config = dict(
    num_hidden_layers=16,
    head_dim=64,
    parallel_block=False,
    init='uniform',
    init_std_qkv=0.0262,
    optimizer='muon_variant',
    lr_mult_down=0.7,
    beta1=0.95,
    max_grad_norm=2.0,
    schedule='wsd',
    decay_fraction=1.0,
    final_lr_fraction=0.05,
    batch_tokens=32768,
    dataset='wikipedia_en',
)
MLP neurons of a small language model. Each row is named by its layer, matrix (up: input weights) and neuron, and shows model dimensions 0-127. Each number is 128 + 24 x the weight over its row's rms, rounded and kept within 0 to 255. Numbers have three digits each.
A block is one neuron, or neurons of one layer that tend to fire together. After each block is what it responds to, as a language model described it from the Wikipedia text at the highest values.

L12.up113:134121112148136154094161131117179151138145121138114128116123114110097176137116129124137109156122127136157136113123143129150099147169122123141141124127099099083131113086133100133118123124083133132141111096099108170141141118080136096102105125132203112131109142152161129092150077141174114132143140131160094107149098088135104135142119109132172115154111118130133131148116103117097149126153
L12.up138:127148102147131133147111144119128161107129115134112100099121120127095122111163151119131117143149104137138098150124147088143099125111181109177143111110117147173132144126102166128156112120102081158115130114110123135185126133141141125170161122153112117115142110101185106122158126152096136168129115131110130102161135141110131152109149090101157168087131093105130176158127082088106085155122
L12.up260:140134158115110140096148186109161102149133183126180112126109092141085120150121118088118167108139108118120105167135138165125118116172124142154129145142086095128134130147101103090151138135128147160093129134141114177149133113103170123132127159124140110159178138119093149117133099105120111133118104156110091121178135092119104101116123135145109179124142136144154150102174156086132117098118
L12.up352:149102130115096177123153126164122149122151064131135120119112123130125139120143160144125135157142137135137131118130117158132089118140124152169115099069120173075147125085119111131142128088128098098123112130109108125115152113099163091160091123126101121100132159148131128150168144106156099138166131125120145152152131183114174133154120079111126158103117148121089168099129119127160129118161
L12.up618:090153135143118148082111093146127202155115129135140113110086102120122160091091142168192125118151150154110114118127120121158118134111122144156103140116103099115112094079094132147162130140098141141132132145137099151159164134116092127149144146163105107154146136100113120109135130144160097136111142195126107160113112125093111135120072137072125194107152134141125140093103139126173123147135
L12.up634:150142146169114080107113138178186156123114135114134166154152109172119108135155116141123113129132113128152135167137144165142122108129135096143136090111111141092119129111102079132125131075127105145167162155150107130135148127103100118126161114122128072127105117141091109100130081138175083117106103147118157133129132132119104117136131093105120113139165090158122154127112116136156119141123
L12.up743:097127149172103198117114157127171138081109140077082133153152132145151141146134113107152097131128165144148103129180112160123156067140133091135145131143157145109117085123114137082122167140107136124143098170146142144118141107141104106143117113135131115162112132147142121144111118110167123114143129171114178126138116146119108151153130137096175138124097109138111137124101131156130113127112
L12.up744:135147059125100126140073108092118137147121123118159153094121128127094087132167097167129141130161085153114129120120172142130147124117166167119115147132108147190129102119154133095145166123159081154131139107144106189085125152152140142125098127065144090172126135134138077102120114125151110162116125131136156139159135120110089161122126134118134134134101147113135140151122134144141117115139
Split word-initial letters. The first piece of an ordinary word broken into fragments, usually a lone letter like s, r or d (s|kills, r|adio, d|ynasty).

L3.up252:128135118107170162181103108172111146117139139144121089151123141198154147120113062124121100155136112127165130159125077151088150113153145117102147116072124161109119148122093151148132115132148138143093096129124104173158144114139153063121084103133122087123113073149129088116130137148145095155130162131177161113145100107088135101136143112140114156124125105157075115109147138096082119144125
Split word-initial letters. A lone first letter cut off from its word, mostly s (s|ide, s|aw, s|on), sometimes j (j|unior), plus ose and ide endings.

L10.up26:110115161114120108116161106126094138166129107139185124112144167152125195127117112115103092121140118162161112139094116147127125108119105126146168134154143135125114104124108127127125144159139137122154111102127091111084124110099139143145100087136106097162139108123131139105111118077124110104148121159128172113185139133155127118173114137171122129194127112060085135122163127136084165112149
L10.up27:136132167103120135142128142149123149093137100087171127087129162119123080136153128106132131145134134148109099111161148139109097111121119114147143163099158171186161162168106164114119148119109115143153127108109165152141097145145173104093157125107120156150161123124136115132121098159148138105111133127178160134101126165117141171134162163165137150067118093142130170133102105113165117096099
L10.up81:142129144080100098130170079101101133115149113118135112123059183126105155137119133150122103110116140143152088101171164134149119181142164134095087100160119133119160083120114133121131151110128121127085112110129104131130161086102132123145070137096097140129170173103158115126158120149120130132133103141138149116155131088164103178142166118107164131140128135101120113104144171109133119131176
L10.up141:117105139142106095109104073130125154129114133137168151136142096114136130145158109120161097143140079152161081149105147141123140122148163183114122124113131151165055159103154130181150090143117108134073082126112095123126144096129139134150127112117128125122135147155153119107122121109154146098110203154120107126138120093137131149090165138086123147157159124139140106114121090151143121124140
L10.up359:124118113136142188134117116147114070101170155130118058106152137135112139124120114134136127134089100123119127067149108118138113120158125138147126090146146132151199157125140169116129103078131127098134078109112108127137105103137166128148095140114112155138157137125140102113141085128170089136119054135149132140124114123124163145176136133128127118174115128105112123101132131138154170133131
L10.up470:102121140147162146128115140179114126098133099142148115114131123132150115148138116148164124144123146160142131088143162137118134089153166163139090114124090084169163109152146106143122144069147143132120121102174118146156150109184119109144173131154091117119115124090172138100129139119088092108179104147084117124128128092124138145113135118110176126103112104137112154169125109129129127100095
L10.up497:133118183159114160112127123082121129137154087120123159148128130087161097141169121149138128126118151182163074057146141124129117142138154112141110123146159147136094098126114123154134124125113134115116101102077123129085109098157171111192135120122131170126154123127125139145142112140115119122147106126135168142183080111112119122118118139114183119158123125080179157125109121147151124126112
L10.up523:117129146140095141191104107101135089111161149084103120136156124126134074092111104140123101162196118127132124102135129133096125160100107101123137152119115128112161151106114122090128115131147112174113074098152141140144104136124122097121092172108141148076154127129170106153156118134165125159139122092169093120147181172118139166093126105130138164133142131111121130147150103144110124130136
Word-final plural suffixes. Final pieces of nouns split into subword tokens, mostly plural endings in narrative prose, e.g. earthqu-akes, centur-ies, historian-s, cour-ts.

L3.up416:145108143140145123137105129122099123114142169135074072121108124139134117159138117114128113177161141139126157124160136107137138136167078152123162105140109137125107154133148125134121126085110110183112133086145128113172164128162131125127117155180122121129132160132140101164107110104112077135147113185104183128124128135135109131115143143095120119090097111125107119136149142135112174090126
Commas after words/numbers. Commas, often fused with a word ending or digit, both thousands separators in numbers (17,342) and clause commas after words or years (Olympics, 18,).

L10.up118:088082186141156124159128125135126127106093136128107129092114155141085113130111153115112131115138141142141109142104136128144137125136168155169142125133151118114146112161113098142147121129090105069145129200134165188138169136150134118132147075105105124103100175147107130126146147127160117107146142142122108149108083122144131147162145136107146122157164061128106153114095125103109114174114
L10.up249:162139163122157065141124158120134113127163114141114137175147126113136147139143155149133158120146133100125063141181053130119138155125113101127185135152122140118155096142157170101112141114119079131168130145129113182147169111094161118143124072157102150110121114130114155126132133108125074122090147109084137148179118098095153125097171107136112146124115148117084128122144136153110140158103
L10.up429:143108115118088158134171115137094157125109123124136083103120139119160189088143125132104124131141100142102153167124130110126121103150097129168098097150133167115103121168171077063137136124102098137139150168122123141139136150076140116100102116110121168160152132127100123124132128148128132149140165136104085140157130147122151107116092099130100117138127125135125132112126138122113144127162
L10.up430:117133173163158130105137152122185141139099136122129140099096114118062140134101128154145103128118187137161116122125111098111127153145150131138141132116123147157105127174150119134101178167124071103105109164138116085135105147139148107127134065137124130118079116143137101097090131118125154155120112132097175115102102122148107106121143129154110133126129092100151133111143131121134156137129
L10.up461:168124112137132087061149125166149157177078144145128155128130116155133150135141144133146121121113110140133111132146091128135123094088134180114108096057159099152099109147142125078124117099113133107125145162111085170108101170135130128124123105130130073127123155136144182087161148139120097106138185117103152163124136094100136136155120129126140143101125121141164120140154131113156134105122
L10.up595:099099175143126148140127136118155157138134152169149121110123141166120147136137137091135152167141147124124107122126170120146099125132139150165152157140107140147088091132109089161123147119107134122100120147111144108150095127119165104089073129079112124117132123151103102151129138150174078131086093096093110158089123130155125152117141122127154151110120131080114154096132165151119118152120
L10.up621:150132150141130108085183179104180152150100106117111113152136135173147159152115120134145060135153092113121115118152150143142118118127104114115129130126113144106115153139080097133125101082129084114180126173130106133142126158101188116111169090142093159137113123159135123112136130139149112102120123093122105146129102137103160142171116149118112106067107093129127138124072158113123119163162
L10.up654:109110129094136087122131151174118165123153136079119086134116143177125133106112115100144150149127117149144114120085118131156120105105134124140106134129184124136087147170181160088136140119104099162149096173086145120152117133135143111159102098098142133141146151158125143096132103132134135145107113125111118142124122116144134168109124102132124141164077155132166108118107145110164113119120
Word-initial "st" fragment. Fires on the word-start piece "st"/"St" of a split word, such as st|ill, st|ructure, under|st|anding, St|ock, St|reet, with weaker hits on other word-start fragments.